config.yaml
num_hidden_layers: 12
hidden_size: 192
num_attention_heads: 3
num_key_value_heads: 3
head_dim: 64
intermediate_size: 768
vocab_size: 2277
hidden_act: "gelu"
norm: "layernorm"
norm_place: "pre"
norm_eps: 1e-06
positions: "learned"
qk_norm: false
attn_scale: 0.125
bias: "none"
tie_word_embeddings: true
parallel_block: true
init: "uniform"
init_std_qkv: 0.0439
init_std_o: 0.0
init_std_up: 0.0439
init_std_down: 0.0
optimizer: "ademamix"
learning_rate: 0.000621
beta1: 0.9
weight_decay: 0.25
lr_head: 0.00689
max_grad_norm: 0.5
warmup_steps: 224
schedule: "wsd"
decay_fraction: 0.303
decay_shape: "sqrt"
final_lr_fraction: 0.0
batch_tokens: 32768
max_seq_len: 512
doc_mask: true
z_loss: 1e-05
train_tokens: 259300000
max_steps: 7914
dataset: "wikipedia_en"
MLP neurons of a small language model. Each row is named by its layer, matrix (up: input weights; down: output weights) and neuron, and shows model dimensions 0-95. Each number is 128 + 32 x the weight over its row's rms, rounded and kept within 0 to 255. Numbers have three digits each.
Before each neuron's rows, "fires on" lists the tokens most often at its 100 highest values on Wikipedia text that the model never trained on.

fires on: " m", " sp", " M", " \"", " rem", " k"
L4.up705:155179104080134193067104124178112148093124151156071131140144143107072184123091119140121140094130109105108135103091059152178161120124073108175138146155118123124170124120161064114092121163126166167115103084127089129153178096137146148130138161122135197143158098115107116154139177129157178139
L4.down705:121138109066099124115102187164132202142105136162149149175117068120110131106118160121106146117123098121071157157120112121146171099160160121154133143129119178133193072027155148140091127133132083143106107123096052109162095051088108083171093139147176075135117087077125153085133126156102110113

fires on: " \"", "\n\n", "==", ")\n\n", "\""
L4.up243:177117151139130179214125121121112080121083150152171094138107126151119174165089178073125176140138099157147124056064112114163151153114092172150157125121111153060143107131116101127112115076153192137067151108160116163137108104114129124108127163183156121088176110086141172123154127140154174138
L4.down243:092108134115168147141172188053142099092110134170112067147170142102141098184140071057129133117127141158124109070178106149132152150066121165101093115172111157108078107193109116141133127093117172126084172107093136127158124048083156152136122076191172076156111160112110147098127143095157076109

fires on: " the", " that", ",", " were", " not"
L2.up88:120140114105110231150128096105135156152095121119070168147122105119175172148152107131117119138138157138114080130126085166119135085097102099137134118119132130071123108117125142110148113189094198221115110164064147164135122034122119126112102127089134129143133092204119114154161128099143142129
L2.down88:150112126132162089083092146073145155114118094155167090153124119107104101126118104150093172134162106110109173138120169115170112102100180169109103068137117154176136167087152139091161132136105125084077107122185121107121133174142143081120113128142154173147166081121124135112255121114190125104

fires on: " such", " died", " found", " land", " office", " place"
L3.up212:112198104110102125068130063165120140131117119126121113096159117119098125147151084124116160115133149120079154095160028153110080148170141071133119122147122099117108131140182100110131119115077130135073133130093129095173182130141138111107164089129101121083170071098106086149145129102152126199
L3.down212:159169144153176154175079113059133136114142089114118146125111142101113114110116142091127109154118147115132120155055167141109123087122144160083147115120222071123108113115131162128139122085128152138113138196152134096093114029120083112147119112162170174126136188195101099116163120154132107178

fires on: " "
L2.up347:124230112077093164141100128141126152073141165187121194133070119157165114138162137070095177098150148129146114028119133104122139093129092134106164122093126085122122139091139138137070138138137096228183150086092088159132089078123155135090098140132150134174121090160137125151143153137173094102
L2.down347:171138125122122130136093155065091090124105155137127165140105067122136180162162105128105175099100129156112107073101098144118101145121112158098114157128152137158109144100155152123065126134073174122087100158147046113171156142102165122086116129132116167160132114140088058171182147119116094065

fires on: " of", " with", " well", " is", "-", "ep"
L6.up318:117113103142119122152077138147101110168189147083070085153092084126130148079154113115120126101138125140104101149162177101210160176098118139102129147184153063106108136171146167128122042171164139155115149115117101130114116146148093120097143158146127133148142136090109110118162161157143158156
L6.down318:153125139120125100127110118130122065133182148138152077121130093101134111102071165178173113146112138114140064179115186112190164098095119107119115194168166104120106129113161154074139099123129094127167109107140077101129099168114095089113139176169113125130125155193133159102232126121074080175

fires on: " ", "-", "–"
L4.up716:111143126058163202098140152096133163091148141137090119183090144191128140122139147147099101158130157118108175098129128106095091068162105119106138167149116143128104097147174213076165143210088109140157133142136086147139149106130065139137088123140141108139119123144141132125141139168158127069
L4.down716:092120198115099159072143124113144156107135154147166111118145155122056121111151166161124141189132078112139154153126133114160109174157111088129128164122114143119067125086161156132146102160109111070097125123120067124091108133075140101147091165104131147098072193108127111090107152166100128114

fires on: " was", ".", " is", " a", " dec", " an"
L4.up135:146143153118067125160085116111134150161170158132144156123085161128188100096123176121123178098143137127081137108085116144136195109097092177091144113150112118129128082110128112093092143214083113102131134120111119152129151081125151155098162166165148128072134098144160152167138120134154109138
L4.down135:135151102117120113131155143101137147077136143108068084115136116102147133139145107101149149095117138143119128080090113067116091088142114154125188125141201121126116075112108082146182182191092155129214206131114107118102098125131156154173138044205160102151157174178141129103208163119102085085

fires on: "b", "o", "g", "e", "is"
L9.up395:113155088113114114228132157119128130164190138131125109123115134177122194077096177115116137129163111223168067115098149069174184080158125200129122114094167142101133084152108110079110042134065095113098103111119096099122163140150105151086113170104164121104108124120145122118165149143158128143
L9.down395:127123088160152194099119158163170131160166161095154119136124163116147183124124208186145129121158082109127090125098119082158129115138055134080130138094064106090083161175126157129094140132189065145107113121158090173188114158088120153145100118128094128159097142088084104100097093120123123109

fires on: " wh", "'", " ch", " Th", "'s"
L6.up544:150166161127076167129170104085150144131154161090112143087096131142161114107141171065123097145139100182080129136129098097170147121117141094153147130103074135118143102159096163152138127117136191134088104141044115117185125082120154115080153104144111140145114145219108138153162123180116122127
L6.down544:142093176176158147148141133117152087116154084111124091128130082098069113123134097145133169194119162124069081059087110129193135108079179203180118137134089083130128132170107128106123117155110109101151114161141163104109076135074165084116150090106160118089120132151080217182147148160125164172

fires on: "\n\n", " =\n\n", ")\n\n", " is"
L4.up179:132128147045130167191153118077120084164150136191171125143148160128202136051114173147121086157143118145152099112071108132142166101156113120106154157114095158106122125128148188120109149136117183149145121155091127119142112070101074100104065105188214103127203110119086141141158073126098133090
L4.down179:083107114125182146149133220100120091106117150087141154197169197109143152128103160062157119140155143182090128087160131148121204109116150096106131080128123146118088118115137109098102087158105155156075140140167066108112048129101153083132119085082153076142157148143061108106105141128204109127

fires on: " |", "i"
L4.up570:142144152067083142159091118112122174123148188129143108084113083130205141141180160081071093089171165144124153128123114096084166053124090173123180127145135047089121137143125120128121146142140132115098154104128097164146159061151114122110104117127125133147162102240083136154166155197168115118
L4.down570:160136196106121096180175118096161119108119145102146155150158088134126057103163133114086157143128101167143076102162110115157157139175168121146135114185133106112192097088109099179067052151162082047105112126107121176110106080125167170177054078153173161114181151121121157191104114147122104061

fires on: "ing", "e", "u", " a", ":", "o"
L9.up358:139126163146130152136138122108141154142186124120134165085116139172106161126082196058118144098124145118175128111087066075162139146099126177130105091170170177065181104140123117129164080140094126164165112044088114118106138168154156179097082133081162110136146171157128141127158131121133153126
L9.down358:136082142093091113079184223113109115114160118106210119097109083142188110163168141136146104092171122161133115106140132125171132118143143106106117138126118138206096104059095159107169151097118085127087138193111140154107142112119126164173113113146214133208079091182085085115075113086185115113

fires on: " the", "=", "ab", " |", "eral", " major"
L9.up434:141150154105111183129157098100157115119095166073112085061125113170083106159173097162123120110139143096073113082103176159154100084124127075079132124190145077158141102113129109148132070177116086138107110090144134160169045146097175087146098157148159106142146106154093142163151116118159150139
L9.down434:140125131144079136138077081139124145108125136151171112143127110164145094101135109173113123103159176139135137152140105117122194140124113093093162191156142136136172106079101069169104158135124143120162126189153255122144190075141140144075107086095152154094135163140096104149018121136161133135

fires on: "b", " C", "ography", " ph", " B"
L6.up406:116148105080115171151108130127138121052113092131138160116139122170133158173105122139138129113131153178145145034117100098189081120170104157110159132153114088169157141182103116086138086165148119112063099102135079144166142121097134137106142168157075091095101124127175086173145182115220141158
L6.down406:130128083150080124167099156130116104190110180128086169106103147146069135158130079151124097097127101124159094136135116119152120109162140147107114163096062104070152095152144072117102135097118148191109111138137106100203151153158063116096150086104124160125158048117185109064142089131089142149

fires on: " the", " of", "=", " and", " that"
L2.up518:121138096133098224124113110090142148106096111105132152113121070137208124127169112116130124157152136179120088121100112132137115083116122123126147128121127103088096140121105143108118154193116185170120088149098150172133113023107134108118108134098126144125128100248107111166166120117158148137
L2.down518:118117155121171117092108061109165147130144091137163118135104099080105210135099126186124150155160137102092180139142098058138101079136167163155090088152150140203150129126152109102117107144125122102081128103131072092091141182139134147128070091158103132161142096156178143057255104099196131100

fires on: " |", ";"
L3.up252:147109133110073162163124108080125187073135167129190151074109114131197169106121136098114132159151121124091115108093134130140153101137111128142151174140162082119078068145101093107082130174107124121160118085103099150129166101134109179129075138168138155129190128146134160149139195120211134116
L3.down252:131154099122169182114147122154121143090159136110092054082128062149103128182187160136084106120123170191101165103144121074104075145117104105139147214115153134142162091139115116123096052091086085144143135128152109127136077145121125204132063102133112083131108133124094099147136164166114126140

fires on: "ially", "ly", "ically", " also", "ently"
L4.up446:149132112156108152102148028117114121146107105108066084100088079128132151101170122070099167122146105203121130134088083136111121117113135123143147138122125056064162149140107107122080157113099158115157115145138143100152118077115087087112128197126146156069199164129165130149148077163165167103
L4.down446:132167131122056179159139133138128143158095161180127150197162105138116114165101150125134116075127129093187102143118084099116149125152137183059172164153122185154114121161197154146145124120178144133093107159120151149062152137105108106135097155176117111156045079164099128133117102108159079118

fires on: " of", " de", " in", " s", " sub", "-"
L3.up72:177162127090106133149026126118107087139216186136073155160128112133172125084192168103110126156141148170135162109110152108116130104091093123037136097143157115137094133084131125123145144190110114111098116089122120127137097095146112069108148157094155136139175153143101117141148104109095104145
L3.down72:129116169102159138123137125152142183178179157205125116166147117102139139162151171138159127111140155120168129111123102090134140098135161103077117147158147143139124086107108129060161086096081161120117120147113094086089126127136167086072136101129109158127210103177094146113160149088193130157

fires on: " place", " office", " died", " elect", " as"
L2.up323:179138059115118135160122066149101097178102100187144123110151132097180146143180113126113114124121194079094123079122090136164164185122103165099133148121137169092124095124191088112105119104094183136102103152108117125144159109098142145086132066124125147130219091089065094188158126149158164132
L2.down323:162138111153166170147149103151115120168139127136155166079117133125126141139136102113152119137115155133122118079100123096140152079161096125082082101170135115119078136135153142101082167198099141145125146097119006123125112042071141127097098106145165151094135139152138124138255146127147146128

fires on: " f", "===", " \"", "==", " "
L2.up205:092165104106074181166146156127133184089121203128031159093127169113126150150174123144095141123141118151158125125091112086162131148142143085138136201120122078120091150109132128129064107172107122144144155124107108107114129095103073127145095126172157126154124077143151131151137162126102129194
L2.down205:160090101098173160123155129147130151099152121139114159112118104099060171139122128152114141118136136154148122131154097084153141138142128106091095109116152128197117151176109151091130157139151117132099183137091000093109115112135161154168136111137119124150164076116155181075255108097139140115

fires on: " her", " Her", "In", "On", "for", " there"
L6.up126:161157082138089127103108121131138149136123140078127082094097076197147161084185094108128138108125091149113097091160120160191115174089117130105121117138096118078143144086118140140055126147072125185161099065126117113132173086127075147120125124175114140105115156111138107154148142111102149174
L6.down126:104203138142141095093105151120133105133139103115142179094165082125066119125170147146188125170127106165137117110096070085101158148175160149131163149140145148160132093139107117184152131148121113097092103167065144107185171176145101117097066148092151090128058102113091110163109152143142158121

fires on: "C", "E", "A", "P", "M", "D"
L6.up664:103156165166127133099065154146131107070114132121162148109105101101120073126096164132084126067134115122133109138110118067127091115130119135121138118124152111112178080164201152103120171204131192139061146134135072146162109167119143147101161101115153141118111176108118051173137088153145127154
L6.down664:123119177149109132123127112156145094095108151153115119130166071112084179172130078138143087137115141136150125179090152081086182143096162102099141096084176143132133094158129193126130175092139147122148129133104111183092077133102113144150136086117141167106080107173146070150156101134100149056

fires on: " a", " the"
L4.up309:127109126109129170141103119133100106147194196159143124137140116150179121114116170168111154115148112178120079089040114148202145107118101104081129129144109131075124165173121095126057094159134142135075093094106103132123146084154081109135091140182192130074125106161091147147149135122161181121
L4.down309:182099107105126072138131115122125120139216132125106140158133125083143167097157151117171132142101079131099130122113125121095182121131139157083109087152160113180106107088106066145124172190140095130060187120146117109136111158134171175087110135148137130145144130102097120116129145146183184068

fires on: ".\n\n", "\n\n", " =\n\n", "==\n", "\n", " ==\n\n"
L3.up108:152125148126084193113171153098128172098113121138100065141146153133115145143149126104101088105159136139125101112086090097155161095136115106118146174157091103132111149115145118136108127142148104188157091098174093172146105076103144133110096154157169174121162099180115117158182133103132166093
L3.down108:102122147120134152138140255143172156163125198199126104150115129160150139125107104169150092153171127176125107142084099125117136127090156065112118126104116106169155065129114141117140162081082054127065112118114178108057129142082094169171140177091156134072119147118113186120050076124097112106

fires on: "on", "ouse", "one", "ae", "ani", "ene"
L6.up45:143177172134135134169118031169115169112116132155093130112102074160152107079176103163146099125140110151179193100079078039108134095139146058110157153113163094148134118129144163095106118155101123092067131147150089139112115099151067147055094134176149154106170105114118144130139090154116094119
L6.down45:109146147137160104099134142121127171142124154166104152073173082136053148105067112152158111122120110126173135162136126096089120152154169156145122166145112111077148111069134129096102195157069151164139141145126148145128092156185155108126138085140109122126138148112154149082071164103065151113

fires on: " |", ":", ","
L3.up350:107109126099066166181067127106119136181181145087135141132104099136255114132200103075047102130168145108156162118072153080108166086114133170125158074116166095123166090150113120114098115159103111143122139046089084178143140098137129138107082117139133171149102091124113155149173151162151130123
L3.down350:147141138179183159162081129094120171134051136168123129060113091124136096173112112146106159150123153075095086152139124059100098137116111081094158157075078172155139101132046118094119120122114121097179146170144152139163154159131126212147108138079082139143165092084143146148108113134083181134

fires on: "\n\n", "==", ")\n\n", " |\n\n"
L6.up1:152105127117112159107141135130126099116161158127118153156086176140093171148110152118150134146124127168126087105075123162197180070140141092148164103159113135062148116125163087139166101122152142165119116110133112124112134081079152158115135146092148177102118083123159137146162112153156166118
L6.down1:147124118101135145088204230134134124098096178117140085106161150092163094122146112132092118132124125148111161128174137137120195136078147092140164135128156109149058059147058085128120108134116082088067155092143133153121093100118141136160144103125161115113191163116112130138060142093144121093

fires on: "ug", "ther", "s", "ly", "ll", "ith"
L6.up242:141126153088102128141081087150117130082133152119101150156123085153189130129198172175137132061145153111114097148134110129187123089120156180105099099214116154079132136167115118168130095100194138165101081150137105170154146065204109064087095117120148088115078132108138117098168106086124130143
L6.down242:116094158184171156121133150124075122156135132096149082161118073132132110120164159169129109133109150124168058099120137085118104153121180187117128140109196077086138116139148176145114092126056155162156068182135085112119141132119106066133134143110122156106202062146156075122123159104077141116

fires on: ":", " |", ";"
L3.up299:156114128108088151178065098123131104117157156143125145120101120175188166125158142088089097136155154131120160102128157118151195105139117165135147171141142114088157090134192083121150158136174135176200156106129081171170143149104121162076100142112103112138128063138091091176148113128192122090
L3.down299:134176168135126128130128089063118103118083162094140111102110078145166115148129116171125187113120077128085116092095137094087136092147133187151128093145102175137154153134118160148105111068076117113169121123162109187111150122078126136124189131100153149108094097087083130100160048149179161076

fires on: " m", "-l", " M", " L", "-s", "S"
L6.up88:173148097097122166109122146108128154103132163118174121177118202149145116089078141118142158117137126126095108073143090153140147150193111119112135116184139089072147117104130053128120123078108126133095189083136071109133094138104150096082143119175114187129160139151127103159135102160094167121
L6.down88:144143129084164107088136174123129124116147117152129113147208214159066163121127157139082087162124159168151120202099121100119082129159099110168105131111135153152126133113152110191111062108156135120053135157084094116195122141155092087134108052183152148155156092064152154152161131069090149156

fires on: " pr", " ", " per", " gu", " reg"
L4.up720:137184129098085168081138143130119168090149175106083120138056096152131174180160160186095147111125143110126158073117130100127084112111078112168139085150143092124065170132137078106049106139073125157117150123121106141141139138135086126139122100144127116082099098144158122133153117188133186145
L4.down720:146147149094125116094171116099126153100165140117148136108153126122067107113152102120180113117127087115120180145151170125139103105153114108196105105149137134126092142042165122146193112113116136118173131127162094166088161186090086041067186180154122143089072172142185111131135103173143088141

fires on: "l", "er", "ler", "qu", "v", "h"
L9.up140:163141145100119153117099129119071117100099177189089043137142136141174128127147071143129160120144140180135074131093161129102176163176076089162132095106082121140194076122126104165124127131173139144160127106142114161145190090102125102135062066141117134139108041096106107099152117113129116155
L9.down140:138122118122163144155137126094088117148096101089133117119090095150130094124113189140177081138152067129092135080161115129104171093105105121193111210123178126142094112141085078105152090069103115127097109111144163128082150165123162124116200166147150091119159164144120151176159114153139118196

fires on: " |", " ", " States"
L4.up712:154136034155093145214111102148127151131141162130120141116083136131238131067167139117126169178160121141161092102091111135119170116117107167124145101152166127133133083170110123096051124147100113146125105155094105088131124149130066155102126138175131113051127069154113119185143137089138105134
L4.down712:063152152126129116099169166089172074138123170114108108089156136124052082119109131094087126104119115122167104129127131084106149152141127116139143166111167140157090081148095109129095155207109174121121143131157251155079119108134131190118088138135121068146102107144138150132069123106128112143

fires on: "s", "er", "otes", "or", "l"
L9.up604:123109162212118139147081130132121119113076168130119119130179120163080155148146095098077113214126151161138109122094107118147146124159070071123180153150113117124147122100120104136140133100120084086163093175154119163108114174183171143110126085171155121104129154108117074151144135103170151123
L9.down604:151095167188118123129070093075128113097087095114102156139069190165156120130151177122139117098129109093097168139133155144100157141167116120131097181180193104123061186124115143144173076158082098086138143098114097192086141193148079195105167124156120099086079210103116165159120133126183126116

fires on: "ly", " also", "ently", "ily", "ually", " later"
L4.up702:176149146144114133121129029112116188098125140191119100101131146136128130118131104034093144118146109111137118141086066104147134048098135105107178143183115124136135109069176123118155166147145149103132097134132100133159102059173132098056138204156085156087159117172107132128146141167127129100
L4.down702:143198144112133115167151190091125131094134149154143104131133131156131148131141180120155135088123089126142153170125102032104141150137101114132175136139137151218147096079120147188169106046121067123098061131092070135046151170079132157157142144205122162095080129138115131124122137116158100125

fires on: "ir", ",", " |", "y", " and"
L6.up224:166139147135076134076021121088096149134166149120095148158119100121087167174162157189091137106148144119156173119108114117123154148140101134062121124165046153155090118140140156139147186224107118122151156088153125160128150110140122141079087149161115176152126103157141113115138172162124136176
L6.down224:161131164130099127131120074126109148102068160122131063133147207154187101112127139149198124158142136160165101087116118186185085103127123125141111083115124124131141112116141145226125145077136111137101129167136130181220097113083162161119132132095161169083132090133169145113135099149103084118

fires on: ":", ";", " |"
L4.up669:175114114091109181168111092158104140148167181137124092168061081136228165094151118133127131078137139129103138074090145098205148121124103145079146137131147131130163093134137125100107150154100084142102178089118107116139154076135131143090109097182127110105123086145128120173157143154142128093
L4.down669:105135084134175137141158098099161126118113156114140095119097106139167192114136121155110181084115164109113148149056156075125111131162131144110081142155095159145160135081123132151151084101116125081154074107110098143160079075108131143168098191191156110117183173102159088120168096097130123182

fires on: " ", "ost", " them", "0"
L2.up294:128136171134102139157129143131126100133117136111085122125114132136153104120170130149082145165140098142123128161159084102099116066073135145104172146127087094088120138143128125136167140099072140132181141103069127147121177072179174110095098150165149161128175136206106037172119144129121167099
L2.down294:121099152159143124080086102114132182100184130151127157127111119113109139132103107155126153124099187114140110112147108171166128127100124120127110097161172145155152129141107149157198131127147143126133095150106000080129117151058097155149142123148120106152114094116144171057255105083138143134

fires on: " |", "ir", " P", "ur"
L6.up630:111118124086124134075086134121112099139159172144115108146093044089146058098213097152122149109136097080127131139180098156076151155088089127164139147132062152067080040117173115141191142133123158116095079121114093123156133103098163151142052109143125173105166093175123160148142151188122167155
L6.down630:164145139182125146066151120109131148114091166102077134074122131195173115150125170126178153129144093155103092121137151155193108116187137116169086099147157110193184119178103096133122195044109150080125082113154134059086095132117111117098125188116156115160122115115133103141192115159165101087

fires on: "ff", "nd", " offic", "ress", " p", "82"
L2.up87:118129214157071118131114082106109141063139154099158096121147128144101132175138106145098168085121139125153098134148068100148115137114118186096152081099093097138101159141169120061106076122121107183129106135138116171170145157128100075084122152208144146139129106174094145132142143136150110090
L2.down87:077120130128210117156125118153126117114159135147129159141105122096095140128108092112118129155138206125105126141130110158117122080105138173093108120148130183133115146128107160104168160090147142137111106120119000084123119150090149155142107129092132145158128143128149122076255106104196147159

fires on: " also", "'s", "=", "(s", " Sw", "uthor"
L2.up269:145092119118137127147121107229128234078150145137140095123127090124109119082165158130129112157125142138195113143134137068115122122141129104144130105088200116144131099181185188094077168095108111115171101133115138109119154121129060155121095125076105151153139110149129168118135124122142122000
L2.down269:049104112145104165142167186148163076179132119166152160171149133169133158154105115130118155125138087099117168134106086181172080144110124122138125133174156131079125143106095125133167104106112100122094183120111161163154102154148177099125150135120192136055134170125139117150000135114145096107

fires on: "==", " =\n\n", "==="
L3.up546:135098168117120154125176119140129095133105114069079050105102139133090166199128116127112141108150105179147126137081117105134164080157151198098130155126075113085139156107114127118145129138145175186107020118188098195132111076133196090140138156114170164112125072165120092168170130136157149085
L3.down546:118084144189115121153130127150159200137087192164137126126154121138187153125122134131105141187132099174158099190143107136113170127137157113144143080123100157112159089132104129132176192109156100171113148173090139096045194150106095126127088130121117065111045181100121206149120097139054109110

fires on: "'s", "z", " his", " also"
L4.up688:162110148134100132145098096181124177045079120143112187091120103146122121156152127069126127143138112172153103111108044121162149117139137181131190121125112106143112106170130141138047162108154121108158102167148129104166132133129079095094108138121146133056066091141126172117148087134118167050
L4.down688:114130208133082096189200121141102112126102157109185105119133133133186149141090224118126099083135135124130080184141128155110220134093110077125130098139131150132104093148098067149145152186152143169097109173188180154136175133087077154131139154147132157122104079119051125122129135132155108146

fires on: "===", "==", "===="
L3.up317:075119184073138146155155111161127162079138165108099150125107098128136164153125076142133114087149103180157119116093103108067114102174132116119154175141124074151142133103112096123115138166119115178059085138156111151135122080133107144136100153188135131108120160171137140121160159108130168126
L3.down317:119103178092140153135123150195133138099124092150153115094098089167181131162130134162128169146132168150148131131085099115077121097127153113126163095136176090156134116148134171069125197119107141125057113156150093139069118099113116140151123126183139150158096083174157105102136122104174151109

fires on: " |", " f", " con", " v", " un", " "
L4.up80:094179111151091142125119124094116189107163139109109175157103156157119182142147182175114099119144102129144133132098110129138109109112162110115087159104087101146142136136086111145120165126078119166147122132094107092125214149136092153138160147143123105077147107135129076147147115127126126142
L4.down80:150136149145180123143120104105118155118142094124168199124129179111090180168118076169115142156156137140108114134134101133172111184148134132083108140144105108156159146160092161118035143193127106141148117118152092140158110135161156134119066135142152076129095146094160191121150161111092149106

fires on: " v", " j", "l", " un", " Un", " l"
L9.up765:112145136086116202128116137141147187130129121174116101200077099153113184122152192127132134145125112114173086121107070096199109087098126147173122159120098119120179108084082072137125115166117104149101124112087096170192133129168146157169109115129123071130095134096127092137154154124151233156
L9.down765:176144129165135094096056185142104180107161122200129163142141119111101120134106115168105133096149134111087144074157119151106137133200147172112084173136132108118098131107155160147100171134120119103124082161091113125104160131095110113151074130168142142125116167072162138153043095153172154138

fires on: " ", " A", " f"
L3.up37:122150058106118255102108162076145131134145221140108172145126128137173132109163149105127152132135120143112124123127111129162148103107123096144132178113074132126104089176118133092131180178108109160116139107085142124143131021106111164119120120104136089126134119140127130139159134130137123164
L3.down37:153120200116103000173121069164122152114121093130153089133141149105080138117149106116094107122131137102098160122154124089111143160133143146089119082126190089131158132136123135129128091105133134083125122163144088129127126234152143113125146117178100149124121109127123152101145101118070131083

fires on: " ", " |", " the"
L6.up121:118169104124107144124136186145139155108124179101117168113123083154172107160098064096087154167192126128168116118084122087099076116137101118146185133140126096136112115145088115052107125139080101167137094053144102129131109108175150163103086175106165111137096111093125106151122148106094134137
L6.down121:135125140120182118145099154121171121124139138136157125101112130116111115140144127163179143140129143123118125142104120134131114105133110159090083142124130132142159128131164125114116132113117152157145101141125255128144139122100143117137108120142152117149152130144116138131000104114136155118

fires on: "act", " as", " imp", "ox", "vent", "ze"
L2.up622:119133074155129152131140087104121137230105128117116148148117120113131125116115094134123136163135108125154151131125103102118131107130143156112128106111125121118113122137118046085196124115121227099099153115123137134126190206137128080128133139127121131111116105157158084151123147142137107057
L2.down622:165106203094144111160097161063135168095138144192136152111189130143134150148135101119139062138114095172148122134095167156124083197128098116166135161125120169134159129089096116100102127135167090153157047132140084101131127060146118132098118073045091156132121207142074181053221064150111148109

fires on: "\"", " (", " \"", "un"
L4.up301:182157181148075144091107118140097107140117092129114095111105127143109178145158195115125188129136074093136126082091147146239154079154075109145132159125172126087143110056105136139152133155122131153030152068082107211133163103123158120096148109110129129099141127163101143139158136128208153129
L4.down301:133145186134125113141177182117140100122080130140090087136109131123160092147185105122208116147136127118100125106106135089131121107171114149055065168076142122154095123146116090098131155139131200173174167109151134190066089102120086118156153152128148155115103149040143199074111145095107128093

fires on: " |"
L6.up354:200115101146045158105113125087140146119161128093160157110130143135148174141147073131143077157139108103097128101089104102108147049140071092175155189160108125111120118182103136116049132156136119164153115100132127080115132089140143140130078096148166116117080159137078115131144222149143180129
L6.down354:111101129136120106111107197094184138111160113126138108141086174085120151143136143144140135134140146143115136109093120103119092136155130120132151098092120149143116099143134110082123114116105184123083096137142255139122106152113135130117123112128106099129128151124128102146000165157135129131

fires on: " b", " ", " B"
L6.up100:141147122112091189132110150118135168052091105106140204140092089162134147162123116143077185095136121145152159056105062102125109081157117126061143121108189074138148127123093147039125080174103110169184150072152127140139101177125119079082086119107108107139115106181180124123154122123179115123
L6.down100:123136155111111137115169166140139133135144200171112092123170109172033121134133083127026123158136153115138151134066171067159048151142127153133090153130118145105090098098143116153114108085176068108160071143134132132160132098095116168078108138089102146135125168159089117106129132152090082098

fires on: " she", " he", "sc", " them", " it"
L6.up678:083160160084135166098087081139096181149099084136148118096135104096126101154132104137134217132127111135114141141150152145179108020095094153133142177081148138087202109130113090133163126075123157153144108132041121144146192075156203113088091085147130173138146100136113135154142107099175111155
L6.down678:130168115104114130124147154142093153146123156148119153200141101086139123094079185156139122080118144126093069077100078070121115102149217135116157152157139162162106093114118129177130091156176109130095111111064147090095140123111102142235136145166097159103107146181159132082155141124166110103

fires on: "ale", "ually", "way", " Fl", "ual"
L2.up442:111121163149143121072139140097123207070149113131000221092119180122144152096121146119133121123127157111099173119121104076093171151145134099085142115105136124160125119144082144174112165083056114076152116150150134120133106139137112096140132127140105211122148117183157117122125145098153097108
L2.down442:176097129118081187191104115148148103127133122128131089187157058140083164154106160181112154092117049172121124160183136157184061099124101129122095123167114150061140118107097119139166089129128151165106150135136172147115156149111108121085136110111151128114098160088065190118108100160126120115

fires on: ":", "C", "A"
L3.up9:152129127125083142145125111088133206167146155165133067154091110148159166118194129127066109115145139085139115123100151079146194089104129183137139120133119124065134117116151108118115115154070165169124126115157079204143164068119181139111050099126169200125162061143124106180144144168145188093
L3.down9:107124128103177202095128156142120120096095113124117166116160091141115080081087120122125172124125110113110165054076117090159111070145072138155132113144175095167176091109158070146120115089152094164131134155121128116141107111099100137119109130122141117139127169096156120123129139160157159093

fires on: "E", "T", "I", "C", "S"
L4.up329:157134176109139141096145143089111086165105131168191192079129114142137098139127151066088150082155130130146171109051161160101096075166108153122142101145126134099175138120133147118115116195100135131046099101148103204162104126157144133128093162113150176150164143214117112148148108118118108189
L4.down329:071084131113151089095072098135126148107099150155095122127126116108116133109140133124097180102150133107097064189066131071166143123093120150087099118100126203072146120103127185169183125100174178112178124125143154170140156144098134129112145089123166098141149063149130129066206088141148173190